Weights of a small transformer language model: 8 heads of 96.
MLP neurons of a small language model. Each row is named by its layer, matrix (up: input weights) and neuron, and shows model dimensions 512-767. Each number is 500 + 50 x the weight over its row's rms, rounded and kept within 0 to 999. Numbers have three digits each.
A block is one neuron, or neurons of one layer that tend to fire together. After each block is what it responds to, as a language model described it from the Wikipedia text at the highest values.

L4.up2561:543527532527383574401477496451439475556562506522558441487451406550537542523440500511502400458605464509500441468497468566477425583499473516499483575479443401550570539472477520482481467519489518473537423535407488518439357515471545493491477458509498474447514480560475556544522523476431511575538503547474487498449508471543455497476534548432507543451515503403504579504408500525451509383440517533442510556516465550610525548563463397540519489457523525475530463505444488409459464510458478505553536519590498522571514493491589495584545464371478473499399479557497555565495375592405564571498481536467524561503459406467547471579548541532474543451595586500464522468594569571516564500428600450458485554551533461455509528494439443508535533495561555566521486431488461488516451457531539
Acronym continuation letters

L3.up77:510427463566460509490491408521411574567487601495482441471428546489465460494485456440398471575514478528543397480480485511458432458499630546606525577503464486343488471451476517428458569483444485519578389400555508429321574530473484584686545435446524530443443492480554549593431453528540457535502448497503463549543513533533427465577563446488464446521550492357486432635458493458550476442426380555585539511597528509511458547487488426511444616463522504524515499501409447548528503466535526484528462542483599468507520471508521561532572470487456431447552565515538459544541443542494397514458485428466497489496469558524609431554506472482473496573475616467404498432494514502461516510507515462525503489478450498583493538452438477450575559509558559585560501510557485535532533479486499
L3.up131:499613443512467593473514533549506525460469579532496455499490504470476526560468489382450453562505505493534565545519488491474470558505600562575399596468457510446467479496566471518449505495525465522566457528485552481485497520492599505426555459460529477562575596494498471499532520396517513501599488451520512498556536440491545520453504481479418469460587543542487460598438495498463574381559420502508479459552553590640549556463471547546523606464512409461568559448518493556443386476555464395501530537510499483442521570519496503574614432543477546503478473431545461486462488541472494455512477454550540496471458487420515486458549496435420539544481531516453503465455534575408515497570555440590405524557555537483486548467507526560441519513453545428477557385479463490495485522484512
L3.up186:544530452600585528472475421473505502468530501476480467510414520495431480512506515461526521604651443561519494495478500472475481516468599581579477525489446475458546511529453452499497490452453525541411407545408465470396561540457518508548430534451450469438462533442535467449498448466543481463461477491570510538443583470478479501494548399484489461509482605468554470550459526487453493416453583522503443525544534466568515569551472468559560527453474447518538494604403497453444511636463524482476542448521581486443552472534504482535515485513471494479568565538491468573528404478415524566525551390503545491548507566504481472401568497514469509576571540555422514484547521475451456518480450528453454536456498546536486425428455525532563575399577565582448486499516554556566447542485471
L3.up335:554512524520488504475474545452481491571527489500510500506573563571516535581478502487554474495549528521494477472477594456515484538490541573472511613571497444546468508486454485482507600510436505506442524474534500418465477559465469528570446475529465427528618576483494475539443438406473439467409413514561489473487458400560539457486456568589510499505517482584455500555469521516497444504522514514491434519455525464513508458459570382525492586467460461420568563473398502467460427542487481536515598536570530456436501500533473556487564494542492540515488468548554482469377498563484529549562575484514430515530472404435458564513580474569562580440518497474568549471504463417462398387428459541518428492436429444478469493547491431495539463615495551452508553401543501562567468473487542
L3.up341:548432500572482596506519435397545568525398517462446488527437560515489489442482433424558504540527543488564443483435500480526507572548527519441490547502474452468484467457400525467570535532428403575465447463546549547366522523516584550529460481578480515484499509524467481495489461433428449484468564562499444481491472475500470490462498530518449506537479573509443515524464413510449608468522516595487496501514537414559571551522461487559485555469530481512535610551534400432422431483387463477563548478509511462558582482494527524472579580430572474399543497538525524590588491506396486585507474508442541494448482454587628466594511464551580536529528586435431505481586597428525457392488627556562469532490528478429490506517530547453521474501480613523542453435534462524537455530465521
L3.up1165:570560451629453619462486447523539461504482560491488478493527391514430442501558523518467396444540445493510447512495588427489495559465525507513490548520435495483493491524386454501476388582523433524512467483420533461442508450544579535467504521405459502432490526515483560550548544349454470533505589524448495484444410518624440521417470453513384400529400505443512563525428526501514513411499513552458433461531548440638491533542497443527537488481575555559611541547474507452490458518487487533531470552565494445475574645520495502566462508494496544442394457529502554516434467586434565499517448541476546482501479430535429479548422548450551556501484523459531533453536588483481552460478536470477418536546467458519528556563522450455555474475636489454557459416572572422483490571570573
L3.up1251:484480445543489552464458526606649527452463561514506565530522629485467554546553453493506533443528550501471537494463502567518408635483539432484473534543444450465465492460490440478416424495465497462514461459463603474509448489492543591463478457426419429456519546577469608524512512480500494457509475470475469505505427506553451471474541558487508405489536509514583488506477540404484603488571548499501574481488436422493532461534464528547518467451573495488489553515539410474418440572530466443522381530503540506505546554440519528441506444432485526484542434592579582464578455487472490492441450539480585501461530518444506524534551559465498522500463477442556516453553571476511494475530501459516495428433436436477468520540526534472542471583548540531461571406459380583512546499495421
L3.up1485:489536523475524588446524545535494538563508534380500478500492454513448570519565472522517531483515494552401520539404467542494460559486574641496477499477569514510524456463472580494535517569479449472524408513494496457460522484444500487592433523462477460520465480517560590491475439510569461511467517551513428482515559513574454489465518519493538508497544507431470539459452511501541495438390552560548575522599473504557545527441510480568490435508532568518537481487470504403498469481463417423523548522559483461486507533401485486556495454497532388473402513498482538584534345562523498591494521408511563577492485428466570552566550532531532545474495551463535443441473573493537450485458543533529517531551568479480476573545490424508515512482515520581442528599496470472475542474499485
L3.up1715:555609430497543495443486443521456566458509499525503445525429449519528548530470483459576397497536485512537471669449501585458549485491479527424498442498575427485583532476494563546461437449530422476518443447420560552433445455494559536557527511519522471510440519509555567551443489435541427525531501481517430539470647410410465474455472554531520529512549464480534507557400463557508584444539556571517497501479492421620541495542475435557539443505664488542550510615553444499393524420515459415514514494612492572426492450508495462523502467414532416494426513559478534569449418513528545506539538484503547444500525506492484467475498501511479482510525627502543476527484659446561523445503583389509457493527586534557434494526481523517433416463500587440406572501447461402504448520382496
L3.up1919:475492513494564605502543374392490619552480419585510481477478491528464429505517496343523500531565491496486518494477451473516552485460552557445506570558525449388419480484439498472510541524509496519512467523485476490479553501506539610542537468505448550507526511483458505499503502522390499447464506479510493450547475473519472444430483498478447481490502527388507481535452493529457539528445550585588445479456465426485536615530394468597443493452460428569489573562492374453433473509407464418550468511555523466484487378480554565538535548472508410448587515532606493565535443526425499516527450459506491498502432439479601481494484521490565520598470604511448494526505475476452467482548607497489517469513478515437508494538519521446489490451530553453485492486503485561557502482463526
L3.up1987:512532388558495578473501392528525575481537491507468528472431560426488518489579492395509540503525528502514423566560473460474554584517523540534499558454464471428501440554395518511467435611435486536475469531478562521504491472535633582594455454396485544497465511520530512479444517492436532495506540436446504473460503430568490456488495509533427446484483527449506445479452563513469512513451483566492458522503509336551527558522554518587509518471488496522558643531578445441467465497437405477532558564533544503556542452519556566454447497498570460454462457557546482442614446493408464506472425556442503509483490528522644467551527517545565540641497572548506491460492532431554558430541554511571507458460478393397490502495539568509519452473472565463531429523502455539511563478468500
L3.up2317:488548544569514520528550468537546472609498545534585455442491457507540452543490505449456403400601455580456516467497518560482461525494531546519506532480491458490519572553458528459528475530578431547607437500438479497523346535518525526493522478519471486386532591498538517578470545465375470530493519599509485485475583508517540462436496509423527436488468479441386530525347495455493534446537543531472455526608544480548553564536515442486455551415497508548553606437488518489433507561457557499401552522562567490530536559546487491546594469495460507519483549496565542438513435473427438566555512518456485481525458357536458458617460546534481454490455595504549519543498448501549529441527535505542430495559523572429484535507472451508504501509494527530441592457547481486504445468517519
L3.up2354:558510446648567548514599465471510550506541534528526501520467512406464571529552441549541578525530464483442560509546535489556448559588529466465500591549540508469505424463428501548482532503422492557570457545452502484468567513518532477503519457450511487455479563511451459479456518490436458507551531489475508478465531482506478458453506515458551498527467573484561517525454540471477630521376468539438461515597541521585463533559536423582458514427457459485577532564431566558365470515448486380491426392573545513372498517496620534529548472512519485520480494495536454558607417443484510432553561462449561509549548504473531484495521478560519531613611586511600568415482455514538561486431564469505513505561513407477512455489521407413421477415553570476457493474527480551547497437507542
L3.up2514:567629474596465559507452543498446477493485588450489593500530408551553496480528533559410494470520468543538425608540525536477496556424595496464503434531494387482409542604362499484516447536408457461499455490470596466477450462529541517471419453482561443488497506501530557607453499454563509544492550587493485516510496497557517465439550440471527541459410503547511476529483431515460523441496507532567536467536491444631555500518430492557481516483530435503616484538499518525428444623491575463531473506510487479505549607442681452508472492475520485441440504459461577495416457542458566564431509512482525532519509365486527486502516508503495524528493578510498523396640450440563479545390540509458475488523498518487550512514513409503519485541571535504578508468512502464552463529463501
L3.up2576:555522378510407483519524514466499568442538558556468547504527444463509510491444452414494489490527486503492460459491504540548462569523578527460395567572447403508458520502401531453453535519463549423474451524436613536491564492599469508610457478496488486497478500490504595512451411466537475501441549568486476496477556520538511453425492607568493467560414506477467502505440509517460561447588499561508481438598587511655540528516536492590464563466534579507495567549439422491446457487558536459560449503487579519546524501397478455477436438416536516475496533537515571571540463507531463463481533407417497417509490473668478433542559542457490520588526492422511513446564417355556446493526549545582479502551476556493561551500503455613508477523507550471484517415524425514504466472532496
L3.up3025:480485417566516533503565491489536580484517531576516523531558597613434507532513532485491503520521401529452548530554480648493472504538558552418454582502488371420576550530467461450499494499437476530533458545479594494439620536476518600504488483460460403566435488476508564551500474389509501573471448545485486547539510514487463500465532557523529486570590464496485457580481486444421557480479466546509424481537492462418560567455451420524460578449514552451509540514434428562486473536562495496477449517441428441479531514507475585548449533478480510478508514551559515563495474465569518490530509472567527535447473451530532478495495446508481564545506475463581531520412529529521376475525617619600461500437452445525569541478474355528495509457510560511501531409559437515502449521461446
Acronym capital-letter pieces

L2.up688:557552507603557682471507433530455471505469515512517500454480478574385500525532462445422498555522540476482545472530522476528528493501568513515545528526552424420465513468434542454549516608542411542520454445531571472444584543496527592513511505428486475523525616470561468588456404501416542480453429475478471518586461518502538484469461473454497466516478618408476459672444492472524572457503522557560468482475475509516496562586444501573544492538632448497515512513379498478442504614497509339553567470492561524502485526555496569488518435437522417506454463527500490480431410438418441539564457520565509534487438474455433453483596502512449590486436566561509483535488515500538464566504557481465442581563634493545516536458438456474450469455548530563554573503523505503471489507524484
L2.up1228:521576527503487521465468497590485489522446484575495472509455479536514511509572480375444481538629496492498519571464478491473534508533457527481561558494552478429496573555417569447559511538568481527599431474442530449463488468520530556568583415444498453456464513541515539499536419531432527592475498586550496502506490506425515517471531484422492388518470485441547571497329486538543568410495525579451489503564567549601533558484546404598474492505505582583555532491438465507431434463515524432525484470527499466565492486597529569577498503428524538475474553543496561609537442488444469493517436507501501507479531502472578431566543525492441480519508589507547476496502592557452529510437647418492502518559611514559519590488530399568467530495516570527518478429479486532495488474499502
L2.up1490:564608485512448553491600539581529583531490498541488425544433391526466519524513536443508440539571503544527505547436526451482478562452532531478506564460429424429634509514456465547511523548495428489501467519466556437484474502452583554520544525552499516419453614541459495552519542424391474547558462493463434564503608473422434484528520482536431409492425541451507536614433532490503469385453515533486515492595488564534519534606594416585513504465552510593550540560400472477370541455522539485515535440608494508451529534516450531520518415484499482473471506425435487474444493519447444532590442441514457493488489483607608540590499463495538494519563537441477503574497499446488517520482565435637562556530564555553378537511606462493408522444564487434445522497536501486528419494476504
L2.up1908:474522450589507644492500486503525533564413509598483457482481515535439572518556444466403441515484574536566477519420494503566543533569649460481456462494634380513494412446479527423461508498441467447540483463437671445503433548519587513476509521465439440505503586499447521503531401474384478467515482569453475497491471509488499450436546571462475462517484518507539468512466497501477568423559486559484492487469525492553543551489524479510480502469460448551538570588438439445441500487490476527520393556524524454556529560505554512471625484509470480508555510561521498530511437496410573542534408518434462490487420504494579520518476596504444559582615533566500591492517429485501437485536517546483450494501521462543436591480513443457560504472502502481430546497523320577513532486508460
Mid-acronym capital letters

L4.up2635:489599502505605536501517383516539485528529509478450637488529452481520442474445481420545548456615427504507541529528526474447485433577545482456403559545546509497498554541442462401454514508474427421490480446409493461476601527389590551518505526496489549518501483517494479601422516468514523469423517489463500523433527515441535413579462507513453479509475476523512478546375482495471428499509418605484558419488466429500525580478471562485459548508475514528579512571451457420508492482548477431516575522567540467477470473433551505579460552471583435490552413508572429517509530475436482370498430478521572467460521550511549459556511532507468474439474494445489504528544458542455522551516563476445468495462472394514476544497430563414443534451505430508519503499499527426535444417539590
Table cell separators

L2.up897:509505429518582536501533417568469367489607512549515549494455483479516582480503506339520542494461501527488535579529526558459528500481547458443500595499568515489513600544452520520466502421454481445524533503492537507498556631407581444502579439435459544476448530579508485468523485489487478478560500498461508554455573436311506468516475429538469455466494538517518462544292471557426512471509373588482551510444468399505512548540486474516517564498435506607582541535471482524537440574471446409489473535456574513503542468492489456514523472486501540428510532500493478515429492410475582484548524499558518425499519478524579518501412581510514494569506571489522548455562453466505486522499526371540493554467502439540511613522447517445458557480487491412437498526451441515525475432584566
L2.up1498:460479462516574554494559521574497470415581498494483575578492474459573510546513483410535535443520523512453479554456588543458483496431491520480529571524482520521416551557507562525482535457441487337528497493580471493504486584436459455528545529523515572537536456537495535458400521466494480466502514519489524534518602449377531505540535552490451525457473572504499446574490458572491528500439387520467501535460484387438435480553458516555509545522473506566630509548558510524554429578430436456509398467455517503501531515490593433515471531520468464436471495483546558493513460455569552476557569524551517469472498507521534519537531509452511506546443518544495542423494563428480424488399585473516557604463421532490498514491483537414528559454509500449425441627379505536561517413528527
L2.up1587:493499464460468516424489511484424493441439514470460556568467520448471481531563423440493487445534472558458543593501503580461439498513596471436440493572509483540523484468453483430488497497439454409457529422460506537526482624494522537457510476520475545540481541533490539438438464501421455451518514451439464564484532474400531440452461505490465460460458543606530487604383497489443539535510481513486465531507439458496570493544448481618519550520581492511491528497446509566462444588435473454485513568467578526537590454463491458500525476452489489507547373572499538522565412507531520456476448481530501478485484529534462465523478558473454570411494420488529618494489509434422469444471526520509481521499480506504557473484487481443432507513491441575483504486477500514536501406559505
L2.up1595:494522456451455527460452531479408492491408471518538650556464461469546536582526409480519565474505581504471552523506446552466526449482520476419393513597491445541470458476522498532490513458447441402508574482490533481460520593499456537395491481455383435453502540548485498479464515501400419488508523561423447642540522487484555447527596522536523481420512541502504499496448433530397529480457451552468424591461499489448539587513456440541460524456475529431490538551483499527498491526503507392458484475597566453557502492441478514439475494482624433510523456534464504545523407531601487442548444505558551540458427501543511451464529565438499565525525495412466604486515509505465486432472529477575498542448516524430531445416458479399557492483481488519447519528475448514525455449463510
Table cell separators

L3.up108:465433500470500598531669497498501503488569435531503549558412491512503522567499492554526575519523515503451441544471498453467507524457587534481461632517526478475508501433411538562514595400463451407460536542486431454568443565421485484607475542513501469488401427503522546519491586468433454457552604489505502498500447461444483458462498609474438549485586513474541480604441448537531510472472482510536559539506449505525520491413430560536521536516468458581527524482451379598552510611450404588456607527514523547455564518507474472484545532394536442519513634525406573496542487485556522445505518510444497490491436502441583591510525596511585600508494524554529520462431486409551502595476553531560549523511561467482503518479515561390493531457491462474488421443470472607544506413537540
L3.up521:525495550564547634459557520538442458540522485563591533557515467448393551513549544502526579458498485440457555442463521482444462423591552493508493510554579506530503614493419416610514462519467495346400467509510587535541493589426532461491526531453496483530436449482521510520528409480446483494598424580502504511457445484499472537522539488581510502477461611444561546553451475551576513410419470574456490557586472482620537501548484507533547455526570534565583486409471468545553523551501477502524569492505605521492571476496485530501506458449566499540553518433422508496525540475537552471583459545552528457475557567543485496508574583554460583478509485545455519488501487481517416502482502502606529538490607342535424490471531640511541453430551442495466571536503493507596489522567518
L3.up685:500443459532539549481559445513503516529569465630487512529453494483528514522503482453509465447621508568415530575407535499434515555555529453454506558557644508481530561451399535598518527509477469434431598506533468504475419578471501515471562537531479524562485561545531526473350478460478439438509493456489503497464506528426507472545468495484484519496416687518473514527407516592543521516485460583536511502552495438514515436480525550551451507494431520606507518521431477493452543516507468420545575497455553548553585496429526524474518527507528483483535502523434447532556513425517541455518411549512480580517453528447501489539518468503485539476460532509448528494532466464513441559435477569517538565572549462480502501484494499462475512510518485534438474467441516578557494368507594
L3.up841:421487468601501546513462538447498458579478482549507567558475515517522460490397488512442497522554466497488620572451452496450434563535539479457415553504490429513510474531484410511584462432467471410513526387466520486543458529547574602446402529466475520410452497516448522475486441455516428472562538453364484524535450463509543439500434517485468443453484614657504435440400456469445504533514526536539444549466521505473601502597506557511475430476541429486569535562494427393511484507493498478564542442514471452567515515481591459497621523425536469564581532554503469501595437564544563403451446427403516493513449517551516519474524564455519478496463487465453549566498570530461515477460477494530538535487482429493475529403528526437486540578479473493445408492385436519493454471562526
L3.up859:463473476517517529437459479528380512487550500514418538569473437496469472517557452434520530522539517520394471601517476527432577442432522543508487599464571481445459562492416474472398492461481507417514602516497474515549563583468571543541600531479426465542452506498482601485401470504519492417543531477525500553489531501497504509542495468418535522505496560499539462585369533546462418438565436613532501512491481416449496516524510451468513507508477453553594492535450389580541471525469453511479454568468552479534593552442504553416548501455500475470544511528537455521539465454459585466563516459593500563515509521477511420498482483436413472547498563502541484514565411542510444530505563463514483489523409505500511495530519530404419582500424535465365472518487485514482468380529601
L3.up898:463546373550432480433517441522477532567487440552411536546565511529516486531523477523522445442565435515489570573400444478421534479529592495488458496533476467444472505472466500423447436463480421507447543456423539476479514538543570523465527465476450546474535493518552563475442484531445450413501525495532466507506501458439554407516433539511498419466433577547482464560441466503459490452499534465548492515487545498440541530564444508586517552444467407483419500557473510438488506556543415394499509529500604477471422507469471558488523467473611406517525471509470533628542365537576556419489493456447520532429458499476471504511531662442474528505625490411486569481460500532573389455482460453447440555465590476527560519475541490397502511500452487542459529463422548473443483393510607
L3.up1018:504485469505573506415489481597484475552582576482449561573402469436571533514548480495553509460538498521426512562499482487446499486448518484493398518530447541487593510486536523507439469439463486376477480538473554408491501550463517508464516576446512510459398500543489485487479448499486473441505604465420458496486488511442476473539477585444485503483424617518465523489424538525478510462493473556506520532505433474517523517506504522465507521486514558465534554518517472501486439559472361494518540533456520556529524539469464505523522477433520424517514451522468419473526469496499594414489472497496573501480568571563522377585454549555526547563552480518422548547505476505547428457409517464598510534453531444531510539490521505410429497482509439497391486536402438485516544404565608
L3.up1461:465497458426510523478554438616498518462586570506484540469523502522478447524491440440485464476514465505431434560507566524484462466460527455428377480464502555408446572459501454581553544588468507470484451554567505540556451544400511503501522572561467542475530500498528437454568418493467518518560545500465525468546455512535564530539532415570450477546423572501501416555339591561516541452429400550461573433495501528457492573502420580532526448500532519520525487480461411508495485515540427394570548496463571451508458467504465582465479490510572576457606444447543460457553480399504436437513460535542569519460515518472465527502537422518460494500607516516488476456502426489455593535461557528471414486447543406479458507474476582431404537530459483525488462561464539506498401446588522
L3.up1462:496537414470471520460594527570429394528495472629511540536451460594537582506526447485519579528551410474471499644523448567510470487441579494425528477518507501511570535493516505426452505403494521442469450500436534483424498513401511487539515579512453460461486547500547569522471474463440544385496496487499479499550478476456488498566460454540473510457468583448493500571382565570540557475501437477630504457534478564586521460459501369519505497491429497485568527550456480513518508430467494423485548541504510519518600481452421383406458550447547487551482437434372447601614435509466504453470539429504502480453506439525545493546481558501481559453538493439501632506448455404542523492538491455499556525553548483519500545482526503471382528455524511453399437548432482498509494481580488
L3.up1767:469502414535441481483567462473539347550540477538484596546507473446523481539485492502500508470499441405427468574430482495470481527478573537457452508475572501512516609486404573551524514389442505451463457439468543497422436585486508522486506483463492492478475566530546515441448507482425454360577518520524450531561537437529545471528539517521451470477537479539479553487506462468418529370565515540528483542504394451530550430524497490549498479473491471492474554495539494638465458618458361504532496544561448505454537498467508508535473456524579504569410553561549524490487453530561577505485508417410575475472443525473505360581528621506499550532481508507475569507528569496431448479490419457522401605396536587451452495454454551421536405470518506497433555515396456531476430496467492
L3.up2135:473581445500535537428486464493496441502544562455396617580483556501586584503478517470445512508494341512416502570448490503517438518433538544427417492566432457508537555413403494509495548445572578352555528476382533502495447571503530599479520411403436576450508517489509480497482481556551503524517581504497442604488529468484549424512523536480469547434422574577499443588331509510361532527482492486516526532494444482487536526501476482510444515475563560486537509488446543504450447521505496506491497491572553489522494558482535519556548523480509502484479439455432444498441416595539477486584450495444565463482497517536444455552576606519455481505545464473521551520471465568488431443526548511448538510438521504548564486457512431409457409473548455458556463523488465566514526448500576
L3.up2267:473516504508519518524466432447489439525513590514507570593547513545441514541505462409574426548511477516449464567445491515409453511481512473553437619577507496559548593511404482489574432505480461397477574500421591469538559485532529566420494437462461512528405590512464494422469474492531467492437509481454522534482531528415486499537536487577503438470463500504577422502446515515466452471427461581480500544502514523486560506506486423520491474535528531442544568453492436423523474523504392474472403470523547477551464486557552559540503475613541401516562482571478554468441515504484520465495457534533518491501451595492486563606423528553480529582599506461553532531536534550502445427542541470565466511440550428514469582486469534477549521527534573539494553588488496469497522406601508
L3.up2394:502433445486528578548583406470352411555496464632540570543465457480540535505612456379516524510553376535442556597493476552485478523558583490499554531511543470469510594498442466528450461401480449405510468489463547477431532559445592495554433482389482480472428486502497449463508529477470432489584502550512456476505475431492488534535530629448503534477476552549528456588419527505454466398520437585616554532485532431544507556492420541517562492452365466504466444597433451513526517504480404477492513494492600490491564564446509449495557454539503456500554464528425481627464390473434590475501505431556520566473501591616520532459531595500475547502527564568504491436428514465509380530486475520531465525431498483528478586502495543397508473524486537536434461558443483531545512498461517
L3.up2419:535513404587614565522477466473533428531470460513531538553452501559466480535590468482498486504548396497465532553477515523549585611500487501554418524476517466479506480501478479515470512470561393512519513430467532433490506532540450551408503500365499503456485505474460446458404476438467375375565496583358452568524445518472448484477448542502464460433522530648469474571487545527455504499475511604480458540530578482439555512483450585502484519446499338458480595449586435487491452561489395547502489476441521490450543549496488487448548441439548422514550524567485501563586416472458534455544502531507557497506483552578484563466464551436450565531551519461485538450501499483507447415448491481569449616434545450489429496459487438425464499554500368582475609548472410575520505446546543
L3.up2518:492524414502500490553527412548473425542430432499464608553515524585568527537461497444479487424520535541478548470489486464489491551544633531495455564492485449528376490543491521488568430424495506458446527441473513471431361532486456579528450512428495547545445454540472517465547437523483419453561480509493509569517478481442598440468471504498488526493401543534518539537393542584484516465485529521557489569501472487483525518506430474590478512446464460491533570466491497581529473530480346451501478506459503492495507591470517502512554556559576466565488471539473510505514491533452563451526542553522515490455530527508463452515440629470537536524584493417496612497535489555479534488480492534588524573427472571478494502455510511437515485494506476555470496489433454484494523448490579
L3.up2726:476585434536552509486519436675511430560432575529515596551448573465578544485419469527519509461548482479455529503501524463469528485550484499442512466553549502462555616508521497506470539382486425365544539474490538484524491583449567531523534535517474486525473515565508507496543387436489484456499522498367506493478512491373533505527517526551457474507376498533562493515410532509459549474511476512532637483445480484409503523447495517522445459501564514496563555487507569507445507507506457528492612519550513468502548486463444487533482474443551491518530511495498428519482451467471625409554439454472549431530503521557506371532516490553507494517466529495499493492506483486475419529542509448559485530383399518525491519462515530464441525400542470534377503519449407482504486446633482
Table cell separators